Part of a small language model's weights.
Size: width 512, MLP 2048 squared ReLU.
MLP neurons of a small language model. Each row is named by its layer, matrix (up: input weights; down: output weights) and neuron, and shows model dimensions 64-319. Each number is 500 + 40 x the weight over its row's rms, rounded and kept within 0 to 999. Numbers have three digits each.
After each neuron's rows, "fires on" lists the tokens most often at its 100 highest values on Wikipedia text that the model never trained on.

L9.up1318:493489523455533479532461544489569565511479536508482564475510489547476519383473476559476549490518502576478504490513554528390516496530475504528536514432510546514415453551505534550482441464527485439511534559483540451556535539500523531518494455533490560503495498489523516463446539471556464465491497445530523509546496402465498461480544451487503512548553557550454508514411551500427559513514573506485521552519491525475511451490498547447517419544503517520501478465521479505521495454382549530530452509543488516480528530426573529505503436557529505444504508461453412579483519444496500533490519512509495482549500476479451507509458558531532514481441474461465477434486486557503503517487484543490502484531567526557509452554532477514469479413479507541490526530470459507428428483568446
L9.down1318:490500517484502508527501479512476450530531535423500499578496612570530459536503451511502434515473479469534461467432476480500524568510452412539536502596585469509496451471462495480555431493358583505528456495486466485496548484484452506539589454558501490509513533425466527478490533546509463455478499475520519540494518440489488528478515533430498484444573512459493519496426496437512475510487502516509496377425577491438534528494507491450543499542526568537512469504452621517472526465521504519548448535507520482412507461479467482486475569476463490522517480462496450486516528530563492557448526501523498521512578531454499533547447538505441569506511500480408514478476491525518476471557534530555421466485501518486506485504481464494500524573452544470497527468543524462463523555521509
fires on: ".", ")", "\"", "'", " which", "!"

L9.up32:547540504536601532522469464490431493501466461459440547475528464578501465476489454499514520412477507531439470556562574529545501477511532467487466526544472454460390497530498462506485571491508557461430555525485574579507505514551545453510507517505499512551501560503475464514478410523527506507530461502513509556483526559538545449521521499492562506520446503558523521479576611472509519513513555487501546529510517523432470457487563505451453439500549542595443516602501453601528477476512522545478445513490486513427487542509504448498507510527489443480508595503516414486501530541500541490422456522520563441448481496546554504509430554474454453517438506489502513480402568439496577549555558526551481540481549527512467527541439503460514428489539559471518559534440494510574491515512533
L9.down32:551457555511474456493422579481486478589471474495487476467451592442497501453480517439518515458508533496554496475466522473479418505578563516483477530512467385504532446505514506458461456463540509507554563558561537426532500486563483510472492456471487567517524519503534525571476476464510502527467548465460510464524558499522427498461478447474436495465550510498564527425508479603484453505543469512518489508516512481558450489539477557519585492525504478571503460496495561528449523554529522525481479544512454471502504555477446538521511474563498449503481439513542470458484509493551475502521508589493451519462540485501462487456568502458461448511533541495513518524493563486460476526535518435505482467491426597510498562509504485545561498569559471472438505506552494468468516521458434
fires on: " of", " to", "0", "9", " original", " the"

L9.up1302:451505493516514488512469462547515561548453552497507412508488505492464535480486463587509467518485443480447538499504493485508481548514485499494505567554470434542573483518502402506484549461504493511488471524511508481633514498529526495426500497500540484550617566522524492479504531479559523511490477427369503507518529454533521469487535508529508543561514533427490463495525511577493559486576553527510500500527483537529493524488498514459483511473412498535501479574413449469509500498439474466535517493502591564509547615448484518473491393552564508457472488514546467481445451469542514478441462520534511536475473497542469591474487528404437509540502543576486523485527497438490465482525462478549534499495450441485482549484495477519545528525549460438510505533540513532519498543540510
L9.down1302:537492442528525566496511490477493510509453418531511431495453485417535403436507466523483572532463424499539479495565501449567508479521531526554457458488487501425586477544553462435459601549544507575576495495513540534506526484518494471475524434513462447518534509514455551455468495476503528485486504504495523454533469436504532504494549526510505515497450533466445481578479459565515540556527547525431547471493504515543516510497522449448529466473457463528483520536439466473437517466507445463511632525458469521481487470496513523458436492467519488490531485479506533491399526509500461442498472441521530492425540517549508477451462491470475555561514517461496434492522511493550448496545536433535395518519445536550454453499424495519436497520472479536538474476458541457488544466537521
fires on: " to", " began", " of", " years", " started", " still"

L9.up974:551431561434500523519504490496490491547501491486518529496520515494495506446570529524511431580477471509569429503507531434515445536394447457463474454489473536510438562413521481477456488469468515521511453459467477554507450516444454522548527536481507471505481456532485509466519503551492504419505549544570521559572506437437455469448432520586494544559487525550513530474521645520490490493460501486433477575479522545421539470453537543556560505513516514525518487431524486524494455454484492489496492459552405534531488553432498465451500528529533435507555555523469504505534500476544530496468496509474544455507508477488558457483532478510448516492451486542547498511463506473499456490451522506567584538464489482520514505463576450494506512540560492601471484439470482514567496531515514
L9.down974:519496482564511500554444536510468564479547355528502490406459540543492495435469524516471483493512541513488518492468500478522495441445516533533530508470562539508462507534494504514544534489477503482526531481456528557464472540492523539509539507524475550620457514582445465485506527533484544494500490513540486503526510489523415450489532537452480549515478539489544501466502512481449497480545513466551528570510531499521500511498458463492492497487536529500499521538510518549518411561451477527509513454525472516540549494471522553470431459453520466507458523450431504478457529528553411495457542476496485486489553502504521472470538444454479498586458451503456523518445606518563475545493501508523469562467510486519476567503462467457440486478518519609483516456448412464552470479486509
fires on: ".", ".\""

L9.up494:437470570458518507455469454585531500448501479509547558491447473525403464504545472546479552497523478549507457512515450492533529498444483501504424516548465513550446452508513529455516483459479443508491529440425461492558458481496522419539599577521538474484502473551429489556527496489477508541525464459489549528458472456495480525494536489491467473489547498466455453456454564486426563499476531578543449502436482476511534448473483566489418467533485432550461475484483500600410546451440440536417511549448515563493497506497490499509490525527570500436509564464515516487487481453434475469558492468510474547599451480505540515542503537510476471552439524493505495546525535418435474552507541508518545551442448467504463495514497483548518576396452509505513447472524485505440529515520593
L9.down494:443390513478446511544468484509497493550532426604533572523472459437522509492488515499459492528480451568508478488503526496441497514388505528462511547522455521466534433485442495472590495506481470490506467533530526500546573415551471502501521497501492479518479466502514476444532435494476515472517530457440471529453471527459541536445512454463556482484552472475526481503480428535441499548474548529531535499460534470573521429526507513502527509550487528449527480504504477461475502481534486532524454513549506531552428496500503509501559498579463489543481530459515524519483490450510456447456573531523561437598494566527488521538445551461554507471537533424517524409568533455525510499496566503489459506405417513463492497505420505524464477494475534525497589465486526430443515521555464
fires on: " |", " /", " than"

L9.up1177:512478468450525523527385469596452501540494507441484437443504417531533525501541473507472502461403461531480506511561513485495530532576487508482477487522539497496537586468475510492580486536512488510497490585492436469443521469507449517485569551471528397481460519443514464562446490449522515446443490462521505473502577534489578549500501434524468544548475538571507453489479527376471544478525524519509440547464547422466506470515557503524458497514456441489513466433486501481514522545489593517482459479472545543512581503530507427483546456506520466506478518505499547582460549531481446473510451451570491452530556492490517515460502546498469511552493478481515489542546555480454497506496507515499524577506503571493488487525560488540475474518529514485403499550414552531453572515507510
L9.down1177:427518444450493508469462477490538565507499428537492505444467470563550565555499512514459441459433509533548533506495426518498470492540514525565554525549502492490543501610521569535474489574510483542510467526586472517549492486524514512495549452502495476563426501468540470610538538539502543456485510427473493503507554503545462533541507457510463485571500454506423538517461555447457496543492457502486484490550537398486555398467536508526481467469471499483530489490486583538436589529586532552450589498525483567467550567480545441454534473435496546398542468524437524564538506520483536573462485478431522426454462476498561567501489503450498508470472460520522516503472481431524418518463569532489521521532513496538471500578538505482519440525405445468452497443469552498528504452447538
fires on: " |", ";", "|", "."

L9.up1202:444464515488590479523486455448487456504461526463481505517431439517450488453473490449435478438432496475445545483555516472501511509529473493466498432507501487425480484511502510528477519544550455477483500540462453565486501432526566450507518450486502483511455553527424492533538553591479547521493471522488556539505474496527475488477514478527472516503585459533469472518505503465468503496555565475432495511467558488533486514428498454563447503475506497583543493539528466461458470567546519553431531486506557448458496525486456471571524563511533522503533514448516522490496471432480507429492514445517442470445532515501501502510496544537522486452505467499506486532445458479512530489453466542562581511507549527514547449497541499518447511454440505545530522482503518519522486591443469
L9.down1202:529532533529436566532489460521476463507473526403505516510475563501463508456549508480486487487562506459523604494410487528475465546463511548464517551505520469509524493512395501423525478441522470512424591435533501412560553448525538466467521447531493530491475539513470481509535538509515522486469516453416437476477465566567476486481441482498478503518490517504576520453500557485484530521466541501515516539526556515528456489529542473540490506418518479488443484489516492487504524476466527491445462536464427565557537482556487468506536500505467507451531476525516467527523450495533507447512525451458516562505503585553513461463530464492496490520482520527465492500540512524425533529442558507501492521500488519493477549463551514505479521568488462515506538496473503401513455484527548
fires on: " at", ";", " |", " of", ":", " the"

L11.up1703:492531540437568531493512498499556505573522531456535510543524513533537510504500526498495513459471474473580487460511578533465433528430416456543513463467470531562495427405483516423477437540504490478518466515469478478504492501484550552470531496447490530505548492510509513425504408537499406427446480481543572544580522424495457514517441451528522518555604490519471500500441614505536472580513509456513484583477483504384569479539507452537511481554527493500411471532538501505521489510456531470527453471538513482448437539539480540514465499522469469465536453544531456501562569464459507579528472454519378523576598450530463509549462531498501484529454488442562605512510561511514444476512476540502559504512477476465508490501528406461530500498474500589512571500473553556416517473512494
L11.down1703:517583442529475516543586455507587501456509522422498454459499532509482504504562523495504462532491396462590486497477523520491443481455533512461489506492566565459525465497494494468498406480527478525478449492443510540516550501471502500537539506475499477466505469529530568480538531473561467442512502447461510586542481512491474568564538494569507488497534502475466377506536480484474435424509534494476484519477480525453489523488450490530494516476489488532495490569537520535490492491407457502532482494503518528476426510469494508491486553489434475477495488562506480533567534500528438573495529406503494512494652511520467492492506564522488540505516443451493521581510456515552479488514496505556484499565544560588438484500478485459462555494471490485507480451507491483383480463529499
fires on: "\"", ")", "."

L11.up235:556473516533507526442536523480509498537505582528523558499535525521538566502551488464396459555516562494542509506523447478516462530505513456521488483524510556552470570514461477417470490509534531475473442552457486499565465499489459505522545540485472482518532477524454534495505474441579427441519562465482467452503539495525555493454493524518563533453564466447498554517523533481552529527460514504495497488455564510506477459526527503555563498566476459508467552575492557441457472491397406510478527494514459450475433512480482496508439540521509507504558489479525499517496490436489538545452531473516424483525569417478479472507527500469508510527445507456535571559522471467466491522490487490541511521548506557433491556516575487449503517457562533464455514533536453552509457485542513
L11.down235:505451520514526518458508524537387552487536438572504536475448493628491486531426497434523457542520450458538482497471518518421423431467551453571526518446470504531570453432533489506498516516550500517468482565470503475405507522508450578448572432523520515678449502521554547479523565533498520516488517485549569560545576530523434527466567509559498427448463577476594490420599513471471459492459533468448517523465447533486555476431490465487530530510464480492562486511438523520505453481491508550553479479447509448475495476469474525531466556539501466484525481448528529495495550456510460510499485450529499514463517547520523534514606494499467469537472416590495500479457514577566422510526501499479514494436489426486492538509445544457473497497465455511492494471539553490483501507456486
fires on: " ", ")", ".", ","

L9.up1873:501526501458523554496522456472496565499526432494546500526459477465462519469507557500482487501443453532489572484583478515524434585546489469473447519533512472498525481491513466562436578505386466561529534487546509469520539505536506490445444371474516453493544508408539474491544478504457472450453513482425510496527467466572486487526470515489532540497488493479528496497523523430424509451436521518438564485505488495428529483443507436458558509518395512449432456451499569489478483483505434463500524535510528460554554569411556430430538427504539461559476499500509533522506448465482466543503495482540468487454557489422539515607464512482524477449555517434607569519461571499508504498482484480513577514517519525418482516405482522449462499521536432505401490562477512491540506488435537
L9.down1873:471501425452475484551518486519474533518460542496610514543469537505496550486459501584505456494468459553479527453466503499555511543510541466568448453447534467505505520571497463534436556454543477535492504488569466419505483570555486520426474430509468445546464530546512456453440497411479507550520559498440470503583490499515521507524589541469536460520503493470420458475510488471478561505497507523440490473484512419469497446538548478489499575497420505524517378514489480580558546517442497552527562453550482531426469518483535523477592466505553509545514456485470558478495572452485454531422501452514523508463523490468485485489452481449496498539563487525512516508550473521458489475451527540496378464597441534473519525537550509509472528614550499463539493504481501491496570465497460
fires on: " by", " began", " started", " of", " from", " up"

L11.up974:509441598496501525437376487498502491537538523490502535594516426461479456474507476512440563495461469547450491474549457446534455503542484408461567420507522548542454521475509600506445510564497516542499459509495452493487489444555522522492553536500537455525465472571462531554520549533502487526471504494526562511445446492486511482485536534520556555494483519579543490538450567546499495499533443562537405458448548475521537455512491542485502512558473463483500504447515542509497468578449468494436564527482517503552510483459514505537538456511459481511525472493471496471520425518503520486496503464483471587503553527538567550497418433513469550515552532450466518449502478449523455462461471554534469451450486541498475532491582573546475536500613535603458400537449497511429539526452492
L11.down974:509479483437489491456471547467431471574546492562484483494411467557517484477504490489475507555471478580477516515482446503491462472499531555489464478495553476519536462497500528515459494528484506505520500491466528478431509490458534516567479454477531459544490478498531462528543438482512501453498450424482472427533419476546491484557512558528473432497510468497465548560447551413513487517454459554522507436479470475536420492462521546521467476461468493516500512487515562488405445478508490475441489407505533535597503530486512467466517486459488534473521495479519468550512469550534413508504500493542523495508544495524459554467460518488465524440532514465520525474511542484466520522521433518518575550480473551502520501514476501440528490479459416489490515471415548545440470506491468
fires on: " |", ";", ":"

L11.up1608:532483517482479514515480481541516483513541503534495587463438435511460519453566440472486535490462539540427594467464502447546496517508539504476505465512552526465521407491457608568508531518526544525485599529544529514451485445495521459520546492464538405578515463543460526546534523533413572479483497464544471519511512483561426547482516474501497450527534547499530524437511558466445521524479511497536452555501510473522527436508538501578415441498541469518505427424492498514441504581556517479498561538510551517555474484518531485531456518480547396431557478565512537543532505482475518495464490523461486456519468503517517443466519470534450495451478498416507542520515529488513571473505515531551468579504555569466516513452492499491507605510463510511476526536495508551482545522518512
L11.down1608:453491462483474552474474520522468488497497566548471469557423444502464472399519486477458492499472467459536465531542504573499542479467497565507513577543472513501518478492572560440538507484526541410549546474510497427573446454462498577451468528475445490538492501554448474590447519465478483463513545486482513457524485489505500490557550578510494492469492425531501515469472571456456537463483527533491478471483456520446531507554542430554442562466500444590529438544518554473539479481475502439527516401451456568474510526530492477450527463548473476507522497441492575556508538498478487489483575523511435484555559479521544487492496472555402462471518512588487525479513485519525447556564450480530477509503494546529458525497525469548531459482546493560407533476504516434511463493557561
fires on: " |", ";", "–"